Part of a small language model's weights: a variant of Muon for these matrices.
MLP neurons of a small language model. Each row is named by its layer, matrix (gate and up: input weights; down: output weights) and neuron, and shows model dimensions 48-239. Each number is 500 + 50 x the weight over its row's rms, rounded and kept within 0 to 999. Numbers have three digits each. A neuron's up and down rows have the sign that makes its largest values positive.
After each neuron's rows, "fires before" lists the tokens most often just after its 100 highest values on Wikipedia text that the model never trained on; "fires after" lists the tokens most often just before its 100 highest values on Wikipedia text that the model never trained on. A number after a token or word is its count.

L7.gate702:538526533443502557594428530548529489488626554530533475493553497505440524499505476388499547523483565539494602478591531525465535505533477447539581435444484547512467450472378516543457463503583501590527455466481486469412491458464473475554488440508644507466474496484477529496420446593539552418429511482456498466579456564457535522476477519584451453457409482526498486488468498481439518544465474473524585475537467489547469532473511496572516472515527467539517497547487523462557471581487429501493489618512451486612576460506501596438428479389467400440479533489456478375434515475483497493
L7.up702:448478540491509580521516504497593535504502487622417442517459565483453517561579465445475510452530440469516462504500581475531583534547533434512572553458378591438492465517489516534456512556479474593549588485518516513405542539401533460492556510622475453498445627520491497483579491505529515470585418464551486562539465403452499445446498471491462605496419468458518496444476561575479560521501482588550487514416447449541469510532590558491551551465459550514457484544527502452477409574462423522479480582487452537559491418487495500491389526512481480604488535574499509468568530542552465513
L7.down702:462532507539431503534538445513532514521505447453403436524442525607533478461465522407527468431439489568430347520431427444538519421526489603481570551583552491465548499464476538497517520563448484505516502507599496507495468427543591522501542589523518552461502537451570424416410536594535628547427486454511493518445505491445454597594506491518442396528533480441440571554531482446464466467603496509592512519521540561415487423617531552497511515497465485557430471468484384405540563523510458572499517650611471436470533521529520588550423543562487539578530463471510432550514452501523548540
fires before: "8" 60, "9" 9, "1" 6
fires after: "1" 53, " " 9, "N" 5, " |" 4

L11.gate445:470536469564585491487487498506475450517408490459581503454510495574498546462494496438539555538488468464518515498521496575509462582542428549500586494470478486315428505523521531567508513484543393500554414534545451464503454445549490486435433533429392567464480444574424513480490457590397643553399565399545554412511527508514443561606440505476493455500485515462447428446530540498455493417613519515549474559480561490428602532511560543565554567520529460505455533543477548496518506539545522457511538508551438449599483528455460533489479452466567481581455467534452503424497529430476425510
L11.up445:570526603497470596498390508518571404483493515476499504470531541528511465546468534440627579591459493482443501542518468440512501514548421460491567486516501487488462528603434495539405445491486436546471557511502488551470450416436489540506516588529523490494433519463561524542416513493468538552578500496487533539507400445501581504548512529487511445562512398484489510508477525585455404465546548542496540549526437500605424494498506466543532512526450548480549474510546549438486460552451383558570530521636476582597358479538545597505450501424504426531476453572449550490458505472524479471
L11.down445:527542531520453495528510493502430410568571505484548512547500526518556576525523587410492503449476546494460377502570394498543535446450519505521581472477547508526500429523508391472532398427424526566486497524525573415500509520551525433523464440436526436594404475553543414469436459467488551574484537449549482544530574563514545521507404451480480448448521491500390550490465410422555575428583551490578488468456447507466496551464474476510595454548376540452454669460472512545509507561502531463486535466490534457532588470520561450458549471517484514493529517418508500463502556606471606544
fires before: "8" 90, "7" 6
fires after: "1" 37, " " 26, "9" 9, "0" 8, "8" 5

L8.gate131:441513482459516482468513481416505531475481549565538387477451521507545573535447470505523519471445450570438575421504533471465470411495496507594520430404554559494532428446630495445505466527530503474496437489475569371560568559534498426501464482490414552472490448406537472537470546560454560525416506530498445468472426521506553482481533528515582578510419531494431463489533524435490516444503398439460555523416467508610437455489445437562612537464371486499492439494521549457416525493505467570480513499531527494515566503599521488504503534580608487474481483491551567490486431385444615454
L8.up131:508488469447499575414562562453565527467457468496493615542529485474542424514480499595477518524473458469548525465536517575511531509540471483602505485468437455541482493418453529561489510314542485498540548433525529475421464578459527453434436425465457525560524454457519512515492544462498477526433561496562455511556540542462511436555494554475467507523541431568450454517554521458472545448576499511536450483481513511491502546438479437460498534626503571489428507499633523540483514507488463621495526498491458405471460544484492503572460419505512492472476544522450536498402492579470551359
L8.down131:498492503491516542469548507430487388445525439481575562536511458514550465598577608493373539510442472521479519468502488500540501405468521471502529450532501507563496530524519567559507539426534529514475571458533550487445463514487531517475487492525405486482500481567476508512512565491507533510522582559527459546541485592384508450499520437503448568594499427436494477447447607484485515468505461482436469438458550496589484439521385384419599555463459512534400430465590467515471514491475477618432516529507504480505479517671434469548507495472511480553497539344487474438509434460450452477
fires before: "2" 16, "0" 14, "1" 12, "5" 10, "4" 9
fires after: "8" 37, "7" 16, "6" 15, "9" 8, "1" 7, "5" 6

L12.gate644:552555587522463465487416410586504512582509392491513519447504405512546509667499477504505545490536521530468453470493457570461582468559511441478453535487543501519550471472407468442483416496514434455577552429497564502574448540498509517471474539395514563491472482510410533484506486510531479489509486502466562514440493553436553524469519480564503439435524458457467397529435518531531614440564415450446548548504456478498504481502473508497563433493454528546481562527522507434484366422432480470503533496531577474581553482412529565423428514467490366526529554425416499470553525491499494463
L12.up644:465432456457463477447507512471416552500448415482499523481535492569352538470522551455473514527504536466561508605556502562556469475547447531472487503490406525497478530617566585587525490433479499517514538540559474470496534513474522482537481524487439488502441497620562531523481434460534530518527507501522505518601556475424492436614445503462454464484468460484554496507522489543469625453411449425536504481502622512556456563554573481555546450596509493535438521563430593496395461564408549475445534527649491522448484525459545501532425533533547444632481476582549513516494516470542465558
L12.down644:554476483527507532523558500470430509562462529477459515553546522423507492443449498519584533540491508559553334424524620469528580577377511593503516409449582541633553457453490485561488579440433533554447495602506511464475421421450640531514537444481461531475490465486531515548504513476469565442514616451465467484540639455536518499606507478506520494529420477398437552536472503525505456486487574481575490433519504498491442498437516522505544457434526486474453592528430516508547537468476543437573509547504401491551461531512453468483561472450580484455459556532537405486551504441452580478
fires before: "8" 96, "9" 4
fires after: " " 56, "1" 24

L6.gate9:499437511464424527547561428350612508548507464484456509525513456480466542514497585556441520496509469568499567546494450592478496472574559566460530412480498549555498543509548532524542479477519559469564550496434519517500458563483418513433518451434599465485475521516516480480424525515497512522487506556509510532519526577511601459450488498546480558579370564477517581416562434509479465520518413499553456504501484450490471497637519485520479461379509559556577516554405553540491521541436432535468470518505483439455431557501381433433476494457416432463550572530459439452478590448578499441
L6.up9:486518595422529464431493508478626493503551559522543503467432533514553422468517424481472514511517409527447523401549491401528467498568394513472476421562457447464479461560561406423529586502499477386518443468517423435508425533548453563515445528523479533518463633467553438533479536448531467491462575562507478507445500491527541477488544437617508535520507514512486511504580506455497476449504508436454578506484566449510566572556539525591532468577487518514537493435588573480525443414473473461482500466441417419475485520511457512366495529467475508508575520444499522444471502416497526537
L6.down9:540528474501454517593571546473480498493436494472445547512481434478487404530574447536449531467415417531526512466526528553513530522504532520595560420543529417576435536502438499601498475511513557590565512520492552468506540496566561490543406528477554556547482528562496502486532457546514588549528522448398457446551435605470531470528563487522483474574483501595406518416528495429437591406526509588452368611491513500547472470547504418533552497511539457525443482603502569596388480565514515522481488560467488512540464537449454560678493460532515450435472507448501498550436504516557542480
fires before: "0" 15, "8" 12, "2" 12, "4" 11, "9" 10
fires after: "8" 31, "9" 24, "7" 14, "6" 13, "5" 7

L8.gate650:488488522591610407552545504519507619506473442525470530574487504569468550477528579407529516553471482500415469554529453566419482474480478496501524554588399359477548507524483460491441452516546474579460509566588537465507525558590560500425553524438544422560485509384558488536502512443439559512591583476507546437478495571512504469465468539612486554489508505506441409459482474476564490514483401476581536582464562484544518503430576557515525585446492513480450477522523521439540516498524531553506510542456453545497422462496450559515438555526571496506487456555495461509470564413495548551
L8.up650:452506487451572516579518495482466425383395549473518518564504523501517444456527520478520552531418526613589482589471413518511504452550491512523531532483466513467629535512500545566565524496516500436425473478458574474494395466574451569420447527482503420594462482452569493591463465537424593505471537463503530509497455535494493468505460493400517532489457470441470443493472544528527408550550465474565423500569434508566522538464547550556484502549513563463495533542408526432524539433521508484489500521450512486519449501548523562477533501557529540492479505600443506460476454458416517480
L8.down650:512551611503512568460563458456520545542543539453559615499500537520559458465403503477519527586489563569514571457517385499487439463409468494509459469480496467439544416568509504525488525509511576626459569518443433473597540496475564472522433527512549496427523487516470488467583478527543489540485553436508568527427437451470510607524441442427532500517627405453438463505501481476481540482593407508478510502459510466431534482557434501473493471452426435490400603470463548540554459531426612530486510565512461512507570487531386511451440470552533495551514520559504531495594444444515523484
fires before: "8" 42, "9" 25, "7" 21
fires after: "0" 36, "–" 12, "1" 8, "9" 8, "|" 7

L7.gate186:546505526505524511551530486546529539503461588518502574459486524492527442453572567487502538505457385453565534447519561514530529448365493533506497471544497435480553449551437444525489470424594539470613518609543479508446478580436467475480510493492514467562506467575462561537555488528443507544541535570423552515468478569448512512507626537452475514458427509496518479445409520448487467583505514487487538485627409446449465534486561530571478438418503508435485563522438514485454401519398415441510472501483559482434486536518485516446439490513503508465447363599478465496401374541514482515
L7.up186:390577533609521423475424611454590556523548575530499509553495513454593524458508455515517541447636508453530562532528564519575596518504523448438625570518554479494376536481529517464546510620472460459560519500501578434526502481491451489512427509501511568535516525488504621528515415390397469490393498547517563494554569522488537467431525551602463557470528401508498472489544513529478445558500558495521475540411484438537457427528448509514472518456474535492551514462557467530540572431528461474511531526484518478529524519431480539495461448512550532493556584443523380545438491533467472497
L7.down186:511600490500445517567529489450479454512469467478437477589497440523535423473495468488473537482505537405561557499455435564582542508430553505559569459458474520508513477540443425661536512458434513517439433509465505482449485551542506561503617513546524550547548506547537546559542512495458499435511585520552501528542540536464485533540538512415558509414486478480427497500501592477398523485455508588479448563459492483538450537424561524532446451368517491490516444553519494552511520511585590486550519547449564467513537472507506586494315466517560608516496586470449549586429415458498475576
fires before: "5" 16, "0" 15, "8" 10, "3" 9, "4" 9, "2" 8
fires after: "2" 15, "4" 12, "3" 11, "1" 11, "5" 10

L7.gate408:457528586436437443530432467393442533531499575547555499487419476467519479495562498530464585461480523557412412453561524378505538524432463512577520437449436489567438448474499534502525545496492566545588545496481519416423557493457456505406426524432391563500505415495509462528418508487579536547495470516528430495556522474484478540416455530442397470497394561537499438413419460439497452496512460456443404514491495563475393487449563504488505430526515464553462461509494562544467476526508440551529519635530506522489535592522469494544523516495519501474419571497454521519448555496407578569
L7.up408:515493562539491465519544567497613487506582561576494571530579440504451580425547463510498461532466442448454556549443524485348549424445474392524548579564542464491477477447464468457412467487529496466569593573499498531514467616545488523507551387468479523505477524518508552514426514574480519454568479468523429465524533458532420474448539475457468518518526510528525519456460535511541526478596416607533630505493451489502604437496438563538524457376546522549506554578478595581457482528504367589490506418507550488499414517479462564532508475435563530568477553475537518505521456537563502440
L7.down408:515560508511505487536496479513441440539567426551567498413491394447434499478576526557382454546506514522389474472498447459498509588517565543533521431472601447438443476509562488543551526435494508460552456571481596468499433551378493480470506515488459411539410506473509554549497497618460548450444530423494456476529510498562516531502455479539432496486378475419503481448542474471592459434456518490407395518450553452426495456520493545479556456453430460450526561566452469569439520495442407430549439570555492488481565456505539456551537412452451526432575514551456555493517490548456560525
fires before: "'" 17, "," 14, "9" 11, "8" 10, "5" 10, "4" 9
fires after: "1" 53, " " 13, "9" 7, "7" 6

L9.gate38:445550514550560526409555487546601487469422504467583500483559461519532436454518477377615548604485516531481533498573504587515495534505439467532574533543431499534524504445449591553436574564539443469524524426531484495440461519548476437393524466474611519439486504518489623442608503513392592519512502500500474549513428520477531511469463526501450489501547440514485422496437496512415495514535539456433587523516522572473460577491472477430534549516458435538420460437516472448519512577522531500507519494583519517545520471513518595522472462554527471420399492529479452483594540511534515522
L9.up38:496423445521429511489477434476483525398510475506474508488468555553396506439503500458576589439488510511516468472524517562552427561490430452510500500447431532483509507495393506591490621542375469567537455507483551489448528518443507463464507460527416438474401549521518429568582467519510555615491522464486467523561494418482385525486515522520515496470556528441472456481583504504493534391405587549565549498481517546553542435485461468543446484504481555485525493545486447536552484583480453516419511601456460609549477496501562601563393579598596521487520507508497454400466523458500487446
L9.down38:558546396465547533416533453459547517517462437454539482492539458494519461447517522619514551460435469521469480374458529481471542523429471445510508495535585537632510499507525494533618447477549440558531501503524547445454484528503628505505481536455379549440459467465434436420461569533500547484556528430635462478526489443505516552519476541463489528546453508457513539527488470519514623459487489495455555416510511532460555494554462537522581568539498450554535527521511494450502439517475479555548566665524542509479489559548479478569526487560554512544454439510513557474406584426462452473
fires before: "9" 69, "8" 29
fires after: "1" 59, "9" 13, " " 8, "0" 8

L9.gate214:453511588484498495558501486429495416506513476526450575505426454565480481471449556500479390445510412480450523531589550403536565521506458468536512471421561515514553519536529430538489546534501613448470463533544481505427516492566511504422418624556570570524504472535479429518590475656510570525490514550479471507441468468569547428577591509507476569488548458488481481450509459561556472533409402470543504512617577435492454559519485580548558453529498590587587506470475495472494417508508503470460512531469478460496467506544474566553505462547557481563545508554555517431529530450460578555
L9.up214:556492464537478494452499519526577481428502471424428462520565439583508491477535608508497482520493548438520570520583591491504527449532477513563531476580453421414496533436515410519548540450466478597562531506512414402456557576467528546486420457538401496562631512511508472547400530482455440528477568471548501449446532562398465432410534563518508435503579499422470473394521478510550546550464536380529470464549524479505628523550440482452499569476422553500533490480535477501556455460470497469449504496573510535442462505553456519470461391535439473517504512443495523537426474447526483457
L9.down214:536412576419407488541434519508421574493543449441551519511509498448543452478441495471478563528424484576536516409431547551535467547411528572495451498496452538512506393578518617556466553515510428397463478540471508513556481536585437541475499442492477465490341533511574579486444467467549543567549519458473522518545513519511504610452489530539528476499433411620475473494476501484443485484553536613458503549422559520532426483479536410472509500426486495502420428483500554566460606495525513514534527498495457525490520564438515451547486556515531465438525509505484513501488475598502539451
fires before: "9" 15, "7" 12, "2" 11, "8" 10, "0" 10
fires after: "9" 30, "8" 23, "7" 11, "0" 7, "5" 6, "6" 6